python train.py --n_layer=10 --d_model=192 --n_head=6 --n_kv_head=6 --head_dim=32 --d_mlp=768 --vocab_size=2048 --activation="tanh_gelu" --norm="layernorm" --norm_place="pre" --norm_eps=1e-05 --positions="rope" --rope_base=10000.0 --rope_fraction=0.5 --qk_norm=false --attn_scale=0.177 --bias="none" --tie_embeddings=false --parallel_block=true --init="uniform" --init_std_qkv=0.0255 --init_std_o=0.0 --init_std_up=0.0255 --init_std_down=0.0 --optimizer="muon_variant" --lr=0.0109 --lr_mult_o=1.45 --lr_mult_down=2.0 --beta1=0.93 --lr_head=0.00579 --warmup_steps=200 --schedule="wsd" --decay_fraction=0.66 --decay_shape="linear" --final_lr_fraction=0.0 --batch_tokens=16384 --seq_len=1024 --doc_mask=true --z_loss=0.0001 --train_tokens=184800000 --steps=11280 --dataset="wikipedia_en"
MLP neurons of a small language model. Each row is named by its layer, matrix (up: input weights; down: output weights) and neuron, and shows model dimensions 0-191. Each number is 128 + 32 x the weight over its row's rms, rounded and kept within 0 to 255. Numbers have three digits each.
After each neuron's rows, "fires after" lists the tokens most often just before its 100 highest values on Wikipedia text that the model never trained on. A number after a token or word is its count.

L4.up716:136142140044139076182131137072119126113087147072093151115135159117122083087147100116146155173152133103164152143141098165058135135079121116153121123135136168099002122162134152081154157182114116171160132144141115130180133099146115118139203133125150129114093172159122119118136144114120205160142159185135146167095088136121182125157135139095146113161086134128167140059073149163057118182093100160123115059178138164123098141127117094109131145153179132103129173134093112100127072079077091139134128087117096129125183155191135102111163116138195113076174148141144140131104143115115095158
L4.down716:171120139122081101141076090094157141118107066099112115163161201176091165072126133202117110156194086164165100090069132217064123116104158074131093103176127135100122136139186119090120104135156107161120164080087075165172141143126086120168135125194157110093171089135167125107188162079152146119109136121121096118115163155138096164136171127122105180125076114165095112143152091148140116150098162126115124096113126175151124172114168071129095137126162106116124094171194108126118122095196163096146134171144122117175160127161108100135142156101177147114137151086129117121088105045117113118
fires after: " " 52, "fe" 8, "s" 7, "re" 6, " Sch" 4

L4.up133:102153141142109126134115121165133125109155112130152200155098117145118136112153105111124213147130100118149122164147138083129078138069056111173129156122133093128120169133180071150114152153080158135127151112083198141156177149109128147104150080177151145084180198122138130141134136132080172131148102177139150166178077134091122095138084099118061114124143112097181137114148105185096099114124139179029160089137122075179066178127116125126130119150125073156079155086099100180145148147143150072142130105178119124153124155067183158157106179101102181155158119086157088168124132087127109111
L4.down133:081095178051126119139083177106120136109105120126100119071139113139174109152169154178206168160159189152080084114126173026147068083133146087135122141139161099119108105117139083112111108115073172161117138082165120107170131142132179102099091125129150109150128138109067128192150181131137166099170086149149197098116153132144156116135086159085111169102147147154153066131223158190138089139143090152123101137114118110111076133104103167150143158105122118129136097146072116082155123114111151125149102150160139083085163120140144110102087080148144073162151184153112133182131133114148112146
fires after: " " 24, " |" 22, " S" 10, " so" 5, ";" 5, "," 5

L7.up592:092182136097087092055084080194138116174123110142132134100185158096150108117090130121117118118161148106134107186120103158117115150198160134135132215099088185099156124125148101106108139135205166111091147146129186104147117142100113151113102122117109112170140150164108081081146102081158139068161142110104184167115133117075112081093119085147121109178042110140087180080131093123122117069141175143183145093190147109111160121077150161053156161068180105080130134090143161135116125122140156120155139141134050122142166132159154130144100144113117162127139122111145173143120125144141084181
L7.down592:136181161046125096189098139122142149087138197182120111124090124092144101105085082097165125154135097101152149175113147107076153033197155169142093082092093099183108167168126082126135171134167142079149144135148119077118093112090097119092126181175150095111178121156129118122132143119100091121089099121133108168101116140134156127080114065107119120153133169161135174130091080145138144113132107085134133175191158105118188180074111093117143107113135182155165113152142186170111161137112094096133148107134138163139087094108060153128090144189104168101139156119195141116134077123105115154
fires after: " " 68, " be" 4

L3.up162:118079162079205031157136124181146113077181101130125156165166107124143138096128077100166133129159141147191110101142116157063118107111118095123172124131085094185091143074113109138164113108142120174170103146096195143069136120130119073115081130148081148109118125128135122060096115136085098112130134069131160080165101133124123174152182114123102161122159139124092152134068172141125114174169117124145112101113155194079204130086118093103198135114150183143144106126161171113113158175100081119108054120145150104153144110072093144117161185141125153088164088135141140148135120121135150166
L3.down162:166116093100112138061179131151113151132135134119140101167095090107118150050146131085132125101143158126116139139130224121135154156162121155131140164131152141093150105065179098135148143143091141141147115154122106114121161108145163151171104131153073119090098110119120168097128143157015084079142026074165121118122131123087135133121112128142061105113188135113198102090138183162162149104128129089148164158161135127139131167156095133093134103144064155146158039129142142127138164157133084097130183122145157129107138147149139111195162223099130081105155108130146136073142113188117140084
fires after: " " 26, " V" 9, " Bar" 6, " Gu" 5, " Man" 5

L3.up219:157063144160131113166129177120078157164118132087103099134082062121191122198094062178141112106087095181184166155141116157082098085122112169115162142118143167101092165137143187166113166125136147147098124114130129112111086147134110120103140124072135149143100154123128143095119157104191159133115032151086118076115079118143101168128139165143153110071196145142104170152075110175128130111207148113118079125123151142119131174095141123147158128147156155158087159134136176129127091130172020143157115141099110090138084128122111127146062133138113151074108114157177130141148184154148139169
L3.down219:103105112151131147142133118146182062168162135095099089134066111104116135043090149141089144174134143080144127077186176119136114082092149138149098089137197189094161063096159147129148141171074053138095138103120162176128156167119149125160174111138109093123167116070147122103123151164135096149170066152098079140075084103115096146102131141103136139085058090109127105144150157187150152073158165182099185135130132088115122144128122117108182083148096150095135097133149133142128099184184115160146107099130092078184150125090157140134155139150134105106156182119129168164147157136182157151
fires after: " " 42, "th" 12, "ra" 6, " the" 5, " The" 4

L3.up110:101186122204145137103127110137188118097115051098113130184105166113121152111127111058158088140126156142119158085128101155106135132119101133117088129119139148136107172113104097115132161131214086108141199166143137164139080139127105142096205150108087114136101151060137084142067132186122132139080150138099107046159115160096078128142138091100178153168115105119108161112132126101130114134155195188111152142064121141059135092096092185134134116175080112203104115103071148125140158154118071144099172128173126123147159134091169121148160183136096154117102086097124168097152130176146119124
L3.down110:111125126098149153137112101115197126149149075159126108125118154137109140145149090148149130154104115052110129115170113146107147147136083160110082140093120162137101143076046121101164118081108116153106109143160182116079112097141092106115101150086155141081090139145135102093102137155096139078081096149127135047121147176167131157142090152195176142119104131144147162069122115152101160126118125123132145146069141152044149172113166208050107084185156057135135102168143139133119099147078162209082173118179114166130196109123145154140165164138132137073136154094125132143114196114165157147
fires after: " such" 26, " known" 12, "s" 11, " (" 8, "," 7, " well" 4

L3.up234:169158097144043150116093153147160210107124102160127118151140185171167110147131133128096117094105073096115134113174182121135097119137159122186130145170123122148127123103110111132059096097120130159165065139156108182083125134067130168054089098116135113087142112161120166091147089196094151139149140141142149141213190128159162122120125141155083086126126122126116151119157132180084116099127151140091108102125191108059088191158096084081134133145048162105065102113133117157117109099088144167115103156175112157110091075169108091108133118109104183181148119174124141122140161142142146102
L3.down234:144102101109143125148105124156134124167103147136163125118078157173099146089151100086116124120150104127144128181141188125097131147118134117128125145071116113094152156103137172145126145089093181105132133124086139164105128086119131045119172161114191191112172164101177121145101187149186180149080119108109158111149080124121157159108115129153117072078099145138130117185119158103092127133095131207187153183118085127136140151127149128188060220115096105126078138109045141152110117120103088197155175106169173107092131083118068112083122104166117114106147109088143118112107104188101131058
fires after: " I" 21, "," 15, " Mu" 12, " so" 7, " fa" 5, " To" 5

L7.up725:145187180094166097151160083130131150075166173076102150140159094128138106133115157120116122085117140154136113153153141141126079078089111107125184133133138190127124158219124140137132139075154162118153134080077125177157147108101063102128135154037154113098145146213109137094117091124130188097079142122135110132144118170173188120126098110110196085188087089179122104112133087130147099081130160138171143147137203112160145141132139091118098154125154042101119088093132153139152121100118148091132113103112068147179151119110132075174168109122093119129140169156094148133086159111149066161
L7.down725:088127107087171146134152098111111100109125166173105147158103098085147127151100151146074155152131197113122172207127184147099167149108141139150073139117107136150172113077119085121031109170157111133135180110084184131086091164133138114126141116116150110095100157129109127109111096070158152088130107097106128161122190131117106125145147154116130139080143233149134139155087095147134143112109160107165214130142188150067073064179177127090130168139120159117080114225127138125161125110138096143135090094130120189079101141128136155136105107114103136150107063172143138096095098152092108139
fires after: "s" 32, " " 23, "-" 4, " C" 4, " c" 4

L3.up336:132141141087090118135121097090127130136115092153195183193100146107120126126108163122170142157150104183090139107083164135123145176103112133179093096084102115139138126136159149130123167134135120103178083145113125195097137090096181118114111079183124097103093089122138112077102099130111150150188159107123150096168113154178116144149068084128099150080146128075148172125116161051132112093144097227162156159147103121135144115064219113099112162126120092116129145172129132109054099130162234154198124159138108182114117122088144093122156135100128175084130167156120130110112144141150104090
L3.down336:093098132157122125093138134098129123161136112120119146149148140106175139147198189094083144117078182119158106117111181134158114152097239152114138130140088041111111110129135163146108093086128048156097162107159099110166146074092128085184097111107095119098151165108119153100103103120150182109176180136147166112092157145137125083127130155105096168145126111065168177083100152115149145094154109125088136091110202104149191092135081119146096161166147112160140103131073090123096167096140069136147156161166169088112069172186173075150131116089137135158103133092164106105138143120153126093
fires after: "." 42, "," 38, " (" 10, " " 7

L3.up256:074144164086117130177098085117124128168087169090170085137137186125100106136109118189166102134156131149129116155184102150133206041166096133122172108135174118123097149153116178187159106118085169112091109084131134128118121107125076130084138115134081146162126182095147112067137136146187202123151080142180154134136095106120102152110124117139204147194131104163124137122135113105115084138114139106150113112134134102139170040088092157130132170135171060121128108124158114151126172182146108104123152162093127176100175101079119170114160135105082127130169106076158093119137100125094055177
L3.down256:159110135108156121168066120144134111111075130076114118123144129099114150161161088128069175120112131119111119165124187136158133150107125161166098162122137097122162161106180089057143132130136165137097137147172107078064118154167148137142156173101145089084137160119198112148104136128149163152143170147096155095110117140158159138097138171082143109086128138186095102143093127153042121073110146145080152106117088183122145158185118131075182149085061107201145137127096170115153123115098123075125148056075124162135145174108117135112069133080109133161183090199147106147093150132209097108
fires after: " c" 15, " C" 12, "c" 7, " re" 7, "ul" 6, "d" 6

L7.up46:123095180086129119078151143136111135147084111128119153084188092147136142054106111081121140222121147085090134108120128108077128121109127074119106105194143176144122170129092099146148170080151096161151099173152208129158169124204076124167100126097135128116135115117157143105161139181134116142204155103180100095113153131107072136079161114110107067139155111092158120219148103083152097121197117169069084115110157114099123115106136152164115126139141095147114157124172171123125157178101114184097144152161155137133148158114164133117092157163097170106111171064135128161125137088088121090
L7.down46:126130156121175130111167106165135133172133101102169077147114124128094146117065062113104125163123121150132145134129126166115070134105071150153068159175105117174115127140152156081138083156094078100110134122135127140189075135099093190067146166110141164116155119126127106058090098086144168094147149197128139070107070176178124135086182120070145153125122136138186128138100145093151169201119076127116124186204123146136173123147128122139158132152132121099101070130170126147064097141175106169109142181095129183165101151126139155113124085139079100150133136167098170059088154102091119130
fires after: "," 38, " the" 18, " De" 6, " in" 5, " " 4

L7.up541:073124121135161067146196141136124146161131069165117134158122159078132075142111090086137114134166083078133125117124177125104153158073090156175159186131136180146130143107204152113143117113146088175149146210097168140036131152105190137081135087122160075108151109112160122169119109128101145108156107141109089104186138126119136115127144138100160146166089162110099081166098174160093145144061127126197151089143151079133144133165142116108138153132053088092190138166119115120075069112159164164108151166088149128082097123163135140147121100096101084129085100118153136105154076091114148151
L7.down541:096177083122067138112133116178191129131098162105125113159130118110135140187138139084116083145161104166153088156177124161163104150094171137130098102113138131127121073107131058118177132110136186109092164178156050109161140092133131121107111137178098100116163108103145130076168164108121123181101145180110121076126161125160122130098129157194119139082142140128139070068159138125120065139113177175140125108139132162159119092105223163151042069075046132138099165129108079158126149140191157096119155121115096133157140107171145110114089131095189135110089143193122134142144117098122096153
fires after: " was" 29, " he" 12, " He" 11, "e" 5, " " 4

L7.up387:095123134138166097132129077077178142111072107117100194140105173122150092115154160077096161156164126149099140106131043174185109157098091140107114149093155130092095113125144067107110144106152047156135070113124141156139146109149149141161114103120134142093138158141150102123102131139137203170115200106134135153188138144134116108159091106111156127133098135116148112114149174132105176164045097186171149110115170118158148150102143084078106169140124153067138072122144118134134137125114159128206176153090100169104156097129139115151144095090187138100136133225127124143152128067215091097
L7.down387:151193180144162153128105133084099107164138142115095122179111156105133126073131192111107173146143101189115106137089093091197115125107130122110149096095097176144115133132142183107130149110111144154091153132074037079205122051106130153082168153139117087059135117081133123098110138069110139147180128129130053164108168105170091123103077143135118137092086129143122093099157162154143166140114090162090067128088142118144070147098149134127120136120135149163167083152081131168124122116109137118140139106101158125136139187109154080145143105153079219126164160150145169191190134159147101134
fires after: " " 45, "s" 36, " be" 4

L3.up192:164186158066021124125156083135093157115167146081132151125126151186112099101120123127137143138128131086118119075153115091141112121121117100126132106138157128152180081171129166100113155094140105148185071156109117110130158093130154199120179111128147106114136109115126180173193110106180187149173160123133140104174118187188100102115180131153101118156108086116126159187151123156157107102071105128052118110081142097106087163078130058159092168139085175124135177204105142106063158099107119155177106148156118086129094074093115137156118087128142131134147115162159087110113136137114084146
L3.down192:096104114131152114119147134120150150141158145112188093100130086149097132080078110118129130174098086053151155160118074138097148146094113159123101162157106098139180174141146110103090154149158156163171174134164139138068129126138128079119134128099168139132118129152131060062141103169083167101179161108151156091116173130192131128128183140131108070093075139065121154143131080149088087218074126110060099139127114128122151108138180132110147153201068146121158122144116116091133128132163098189139095147155114159118187158110101125124119059083092099208154147094156124185132132155161082109
fires after: "," 72, " sp" 8, " so" 5, " la" 4

L4.up42:123127121111113150099156140144147084107191109115165140154120126099123166152153161102160106134117111141186128194129127101114104162179060145105139132061128100142151132186158062117127178023137174146105155118118098153100138156167205112121127145098100045089155151164125111089174114115102064089105106150147115130098075116125110118189146167085104115116082136111131185115094131092177134115157146182149149082131151122106149133129156132102138080112111126182144186128150113116147087091099116178152110192115076117113112131109155091177117140059187153065155151096153118177175183091137119117
L4.down42:142055125128153200108141098128058093091168120122084175102118166155107103140171158149186121087138084097148119100114109147186132081163144116107109163133152135128111112102145161100156093159129143106126148135215123120108094117137050125137145140120104099156122101093082128145153167092143140125113128087084087104156185097122092091155152149182140077105139140132150148089167099132127130143152142168119162055134064138157116155157141101092068108144154098143161094155133167191113117135165093097126166154136110155140163097044106108158234142139080157193149169125079121097165103139130165071
fires after: " " 21, "en" 11, "N" 11, "er" 10, "n" 8, "va" 8

L4.up278:182128105084164120122181109131146121161103144150086151145053101125152097138177126091152149149193088134178115129104135112145177177151123116137092105164152148129087173157125177167129110092119155102137097150140164096113137142095088142131041041136177178104112135142157120087114097136134156131110105139110096087129111167196189136115189118139096149080142105082151101125100100130037170129106171096142103138090072137085169059100108123156149124119139169138165165126132200125145147132100120046071134090102184143143140124155100111115166156131135136104066151129106106159213130140138148118
L4.down278:155124127101142126098109170117194128095106141094046200134100136109091135161158175130136132094137152101149087141136130129146107131102103104087107125115154097134152092117096152144181090138145080137109136148144153099097140149135119107059150153104103129143131106128021136174120132215104183131152153091125177189119130130135175086089160104168153084125126130090121149045106148109147134155165116133081136122102080132129101101095117154131130233118233122097152066141067082117091137123137131106113147152145082171139104158103146044128175126122151133120177126152157170134150095158170154146
fires after: "ch" 17, " Du" 12, " Ch" 11, "low" 5, " ch" 5

L3.up594:156166167141068100186181128133118132115091110188101148164103140151140108094135173146155140144137110094174108180195088091078162154116205102105133101134128141078117187187077107106164117157133107084182113142129121125128137139160217091125072125070143099169120116122151119084110114146086098116141142063176153110143147164091100145144096069104090147102090156132123099157090108094135133076132144131102090145084169127126104147102137089143085202151125185117135105132199161109130081146142179142080158164107138087088128204143163117130105141140124130187124097089090099132138161125098109076
L3.down594:150099091255088139137210127162090095110119149163140139121090159157122151085131119092096112125121175149137111114140062179073115110144167146155071151118123130105142187121161089129159096145094151054120109063124124134169132105153139157117084138086157099095137117127111147116137146132157182129167110161170104112099126084133146121156150123149161157175086131149089102131091161134102147106148137164125152072121133141133162166136110116123174145139092110155141153147115078157177124166114100117102159170075091132127071095119112115138140024176129134128104149097089107168148115098109130125
fires after: "\n" 21, " the" 18, " of" 8, " was" 5

L3.up533:094160143094141186072150189114126054188084151154130161098137162098138112116113200089159152168180158082200087143137093144086081104148091151185165104127141146065137111129085162087154171185123108097118118145163166144127084121132122123080049125126117143089097136120161147109161131126175182141130153121130098123140106118144114096153157100076114133102088074043167121077140104153181133129106138116148149132099063148123118162118144152113165174144143143103197187097169156140143154108165129160120091099097103147158118148120078120120089128166099127116104120063137085149091113182104075136
L3.down533:077108150045113169089122152081161095083154055119073140111166155112152112088130117176118180146134104045127151164117097127093103190179055129149147106102126145075146117147151212150123161101091130131150121215112150102131155082171118143075137157053143177086126174106121081115114123125100117125152150141112139093135155114105158131144135096108169111151097151098153162102080118131140128189169141209152125078064094119159130145161148177082097103146119152112103123120185159073084099092147171143138143125141109140115124163117122133129082087162178160131135095166159126124095114166126149156
fires after: " Ch" 12, " Du" 12, " in" 8, " after" 7, " ex" 7, " for" 7

L3.up698:166159168126095110111116136184106116062170090152108116147186078066105170174143111123090145240116077117141124138148091062149102142087112118097081101121212072119141154195156144189093123162149078054134095177098161177179147121114124097136127137097140116149146112179135146169132139161132095138142132129107111140124140140172143152138144121121135117075137115056162091145090137140158130088110098136155132145080110151088165089101161084116118154111111145139191151143189184112194107073107196160087121143120177115122114081148133126121107151104108136120068149154173162137151126140131140132
L3.down698:073141201178088165131127113124129118117141142124053130122177135106061156102127080166089080142100124234084091099139118138115129154086123160126113167169108181083141129130142139126147111161136129120143129112058208134225124135078131084153139168137098170136124054160125144111076109118109149138158117132183136108087121076127126101092124102123147153168149101109126136122103173156141150064129043156126135141152113135134125133143144120076198107134134161149138121126104110144180129117064138077105120188153157138150192137150182159088091127117111189128143133113122127079118138129066076099
fires after: "\n" 20, " the" 14, " so" 14, " for" 10, "," 5

L4.up518:137104164096125098100191119204110095128130108146147122154145107109104159101067134186174121117139151146148133131121123125116077066141108131114082097116150083065122185145067178196139134058171131144146162176130096181152204139194113164110121139159121106079144098129139134043159127150099074118129074176091119105143111123065149112111137167120182161120125156099130190167114151107095186149173116116127161128112147061131151095095126140108191127152113120134133089110153186139083125113089162160115097119172098089157172141136110145099123177104082189155113123158127137133096161108190138147
L4.down518:116092106142116126159119100091132169058115100118136125117058175194163172138095114157112125140141174137153098124121151149103130128115145104132151142118182105084073142163158181139100160113150152080089137142099113192101127147120141165149093140226091101081077120142124091106124115105091105096194098101145102121088162160109111161103125109171203150107157159074134082129156114097175140094157120147120126173140176065174178116127074111090145183145107141116202116118117162105141077128175139145116149150135088173081127125058140109204133191158123126200130086144138141131079108089131127125
fires after: " " 32, " Re" 11, "en" 9, "I" 5, " re" 5, " N" 5

L3.up444:143128156171130109127060181124129135080087145090141130130112174164115129154084098150135131126075133170105179103158183120111067193146176183163113155133195140127122153090100163125121142152155134155180117097127101128163092156125188139080176103107109104138133135143137091093115140091138145126091129140134174086105101172157157164157131129122095099159137161142140125099123136210103096107166141139093144170137051114095070138080147142101097101194052136084142162111113090128134127116103140153108125159124082113108146071106159101096194079075113075188115111175115135101136157186071157055
L3.down444:108148152053126180136042158106122145140107088104113109133103154158117133135135129195124173114158079122143123127110110128089152183158110077122097112131142214122163114194155141178135123180127133137149053127145100109067120094135118136157204128125179119090128155146149089100112046147085157147110198121143123124145057182169138116140149140105091092087101167158148174147125113147104158108139033114067165083112088126109134130152121121150146099102167126130076146168173158136125116123118118152130101170183112136165110145182102129138107072148127145076071120111185136131108115095186099117
fires after: "," 44, " so" 20, "s" 9, " So" 8, " Sa" 6, " such" 4

L3.up251:149134153113078189125100171074145102127111118115173121115156156164081134086164166140156133107146065115129108129150154115127096114142107101073148161123132083080140102162198108125156100118157185128124040104136117120105185075090125129103166116097118113197132112181124134167106131108074088106160112119115113159199143194151147137160163130176125141114107073104150174162167130137119064132180150100089170151113069100130074171125184179136088136175108164195140143126054125093141105093111162148126121163109080108151125127091174118135099137153170101143081132178109055101148094141147120102
L3.down251:046119126127145122127144165143132140183148144166070107140078130127118153138141138137094148169129154128114147190152131116144130165185153141139141136119124079154152098129035116114170162116194078117120140137153111096056137157125101179146155097124133108139124201126099129124082100160120095125155161149125092178095175111130148087118084031068131122098146085132139145089116098157110161127154115122066108129074115086166117203124114144175213190124114120126088160120114140136088109105104099160125153116146112148105113125153168129147112087084136138100061178049151144160084131116147209174
fires after: " the" 24, "," 10, " so" 9, " con" 9, "te" 8, "et" 5

L4.up250:185134126091130065125117112204123083222141154138089079151092147089154086126169135110133119175151165127146116143165068160051063138179083140139111158101152094161089147141129119122110134140127109204161152163173105149095130113110140136126102145130157049112081125089155064120111137060074107143106111128145090106111147128083123150157123149124135124200121175105119195124080198105106127055129121131115140111099122111120210164164167141095105132126104125094144159124165188148095102121151150182090122147123171127117141124119126114137129164127146123107130133189151119183131166175192123094
L4.down250:073156154069080058112111185114131092193138167090123079101182118140128112141184152096118115174132130103163112171180062212137175179100147098141112154118125161147176113093114132145110104073168171055178087161117153137116101152100088162167134093149149146165143126132139111112128124109148112091144073091130064121138155086107078139103089141158122121113131065135151177139105135099150151070111114140164129133158108139129161131153147124131096210174153099048153152120112196091109087107089123107109096169159149143077141140124146079140123125131109116114110129106124183083161145145178184113
fires after: " " 26, "n" 21, "en" 13, "s" 7, " an" 6, " in" 5

L3.up205:136096104108166132142146111130076138125153148134132152129196102132150155162123132160156125102121132105127154133076118128115108124160124115132145154119098118059139062102132159093190131060154184125119108093107109120185180068109128157126168070150180100135092145127149133147130116041144124161117078145154129082080139131115175175200139096090162152159104124168075135124120111056100092145130100065162136153151102105149110123118157137113177170118136115115157095141090125156135088076157174146134152109154074157119149090137183124179106196087088140025090124137102143113069157201160089095
L3.down205:105084100112076120152137144128144098075093036128100128149131140180116141139071126093123187137124084093136118124125028165142110107129095092139123172159162159142160154155169128173100121111117134197089133146119054172062128132079173138108130100107171107144189119165109080111107150113126098131182136130147164143108090143067101165131093170182167090149107081190171130047100110125143124150125140107164130104143145141103170101161147129172121139184126147147141086166134197154139144086142130148117160129180151147120153126140096112137082154114114075097127096147195125117103104105046083115
fires after: " " 46, "-" 14, "L" 9, "ist" 6, "/" 4

L7.up310:148123134146135107154105146155120129105156135147096187123106163058172089184110156174115160149189113016134132092083155136072149169158117138152143110136134143142121110106128114114173090083073146117192102148190136171131128100108149111136152143205107107118137129094194142106110169135110121044106149079127128155098131180155113115194099163161094123073116174105079155142135181102152101128057148098111124156127110192099117071136068090116087099107113080112160117126072127114098099154120141084092176157161150128154147112119118116165071144138125155082153182095158103168129131105131090105
L7.down310:128112076132133152103141160131128213110143093149101122123118102134164147145083127110121122122148138126126108193121136165147130196149113133150169108101102096106103093105136059157169123101153179132135119108138123191111132115139166090101090187124134071125110163067073120115153230164150056164115098137145155141164182140151209057147183160180135135113159098154130134118083162127116168106119112092108076159108117143072179072165188139108096152121108075078181091121143144116128145149167106080056113120127113136097084160134157137140150136058163127120139137055148130103145100108148115098
fires after: " " 46, " was" 4, " d" 4

L7.up753:120123115073113089156171110111124122119151110090132096145133139118160149120089100113083117081154119131126111163162079128142065127171114135085108177109125153122097093078113146171110148113146176107132064100146119121121176113080098101152160202099143139069147105158103118186110223056165139120198150097095113104119128103106095152186152127138123126139114125150131148106092024157098129083194206189167126128132093089127109119128116136112149113187141120130126144048146147131176107148107070195122106137104095142115195154125127133102131122124164147104191172128139168161100186147161158123
L7.down753:138128119075135138174188109127130156077098077118025135111137080187132155097149062126149153087177162098155132092138093165175096085120114119184126115133176110189110093078097072161129118117144096097087131152157141104130123150116151168146166131125158103174153115158130081120157180081148143133202099181114134138095149106119106116116093091136144157106085152093179158081107106174124145147077137133138168144183134099119129159180127138058115132089135152212135104095125142144140113139139093152111142126166162109102119088078124100195125144120073120156190155158133165080147095051115116155
fires after: " " 72, " New" 6

L3.up394:159170031062136074073110204138151148130094135101121142140145193133123176157161073138125192101196109118172145161127130103086158101028160103108180163110082133151146148196170145109075097185118102131102129128185167098127089124170168145111136122122104090120122096129105158162076129104097159123154121079138154073119109140117094086124126156131106138059144185116181129121136120148087155152118099142114147150115057175100116124065164193099114143135156091132137106063083152107120120118104158154109127118133116146159146153142086060165138108156120157128124141125114150118128138167102132099
L3.down394:163059067138137128114134073160117131143076103105139126099142068100091127179153211115103080164173156131140167124169074157118127114107117181130124079136106139106149164129173112145100127123131140108105121140159169100221152143167133146120123147175111147139050127195125194128109154170187132134115158116116078115072127102165131186125170058100178118140069105133085152122118118128172057141132155131092157084156138089148169170117104175089081132132122124088122183126152129144111144105171131146148167088140155180129069123125126096073152121130049137076089118161150101114118144123127108097
fires after: "hi" 18, " be" 10, " No" 9, " Y" 8, "'" 7, "N" 6

L4.up184:169131193163148132190098139104105082145131066137146117155079085162159152048146108097141068089117135143157200071092126091140147168172104127100168135158132100060161144102107130201135149171107157170094138208117135154127060140106100076114121096126050147125162111133105126139101098143138133090144089091066103157141130078140062149133111107120147111153113124106139123148111162126148133176135105158110117154154093092103108121099104119121080114171163146131117163105166158108206200134102158128107182170113114061136139175116104136137129080150087122151150110101094172174143171166139171132
L4.down184:157120172074107101185107136150168109095125140157069151097146144161124137074118115116141123171171149154126101139140085083145098106142085022208175148166108148085144105151079104124161124125162126156142074137115079121170073138134186136169156119124138069118096120130108143138116136100137171079144154179097152119114112140088104146101108138154090111106113116110129154138126097194122069128111115077114087120200077143130090154109127125135109096176128220113140133199150147164109124144101106157135121168160116106110095102110103147135072180173070188108120189089143114129151081167188084135
fires after: " at" 25, "e" 10, " w" 9, " the" 6, "ci" 6, " in" 5

L7.up506:066136135093116113158069162145128152152104154079112173149202161109127125207088184126153124088150140178136124143125080120119095143103114075117102119179148111094149128136137076131146100115071174140173153175154135119119133186053104102155157097147130057135158146100145088194061123118122124131140096088046143092152157127133131147089122146113160132170119146105121162103119157113113117093131089131149097151175093181164120177116093153078138132110210122127208132118140153178138129116089099130134146136174163091184112076106124086119096160133089161156121109189156167136159091080156106084
L7.down506:160156156139094124111119138154130189133187105149093152077133143105125170092094120124206122081056152145092118171175106100140147163111135127175118102182149128059186143095166100143184123140121092148150099084164109153191123116082167134083082082146131102153145138136139102090176102187111128115106137140136170106170119088125162153129106159126099154123112087161110131108066109110140018097110168131097053124100152127175092119147113137107095072165132131162192088155069117125105073128150164107115117074134148160111114159131175096103158134110130167175143163145170152131167140138114055117
fires after: " " 39, " N" 7, " w" 4, "w" 4, " I" 4, "mer" 4

L3.up396:094118093099113145126124049104093128093090137079084153109109164138139114146165155123112185154191148155138096080140068151112127172131081110112131141150128193164141118160108168154157100150166093175123130108080173145118127128196061095103092125150172145113135111148132085162136098167128098138115201189139135098129055161113104122201134092137097126161146187183109148152144159136144144149126120151173137162109158101132097076113140090136154136131094135088120136087185130069095083189143141083212166133165139145112068158178160111081115125115066122099128127153097130076185154104139130096
L3.down396:146139137063139173205089099144101090152130155154162103117159055134100185064078172099122089165179138200116086130142116103136076140128082146150123106120107167150097130117139209136144104108119125180143132103132118178132139152128113136186157138138098188119095072161066151093143121134147108122080155078092183125193153149122126106164115131162085128153155206076086097128146160156154146119172126136133086116107140113138150118062097138183097172188121114079132117115115151153093121113110138156149111072147133143117156102078087071098198148082107185121117101104130108092131142087133133164
fires after: " A" 21, " re" 14, " " 14, "b" 9, "-" 7

L7.up147:190058089122144097167133143122153129115133052085130099091122116133126093135111127151106125095162110092101049145182133035126152123104073133146146103146161158141101122129071126111162083133098114163187184106145089101123145123134103122139111107138141118121119126186172110116133175180135173103093149153186089164118210171087124135132125177127121110115136194104115142128157115118175111162144156161146202122111104108129085082143153094095086108142198120117153156157123138087148135083125149122112187154144116174080145159139178152141088137074157099062087184079097150176121139144141174181
L7.down147:133112105174124112129175085070193093159106142143095134148144121090127088114120048160082127079167163133082068124152108068107123170150069107133142090148163116124161178071134109128114146119135116153098217073116119174106095118158122144147163066126119126132126089190094130193155172079118102114096126080136162108159154149104118104160090101241109170137111106147117120166103148146136084087137097136119090133123142098142108140091165171114134128103181138083147114152145153089151125125095128159108118161141059131155115121157145119160225153133177181086117136191118137129173115160108124134
fires after: " " 29, "c" 9, "vi" 5, " Re" 4, "ri" 4, "e" 4

L3.up733:174141126166126155130179106143073149139138207130079151140156163183191111108148113116121186079115137173065098120089141156135083103146070063115148158090186135134141150138061079160142161109086145200109077077092127134135136155120107056113139130114165165131099129092160171125108132128195162132125142051137150148114154122167100080130107109069136158090140105210112155175089125163139138138129128077101114115127138073115187153123147108132042130112130085101100146164110123161133174157159147090124138118162152117128120158065070131101096155141126135090177128114115132140113170089090138127
L3.down733:120118112066134146139069182104118162107093148180089157112141121098136090168150129106181094134157106093147113137117195153119072149095172079205114137082127094160152042101131181179129080105164075118165153106158140123072089120165177109142130090159187137078130162097147113093139131170131131154072145090121121123142184138147116069164122139189069148133144153122144147071093125128139098066098136122111142089132167108185114116155121096112151114110149087099107105174102111143101223129116079140155200081143143116125132170152128141110085149120126117126167145141153107133113097205157164140
fires after: "-" 29, " c" 13, "/" 7, " /" 5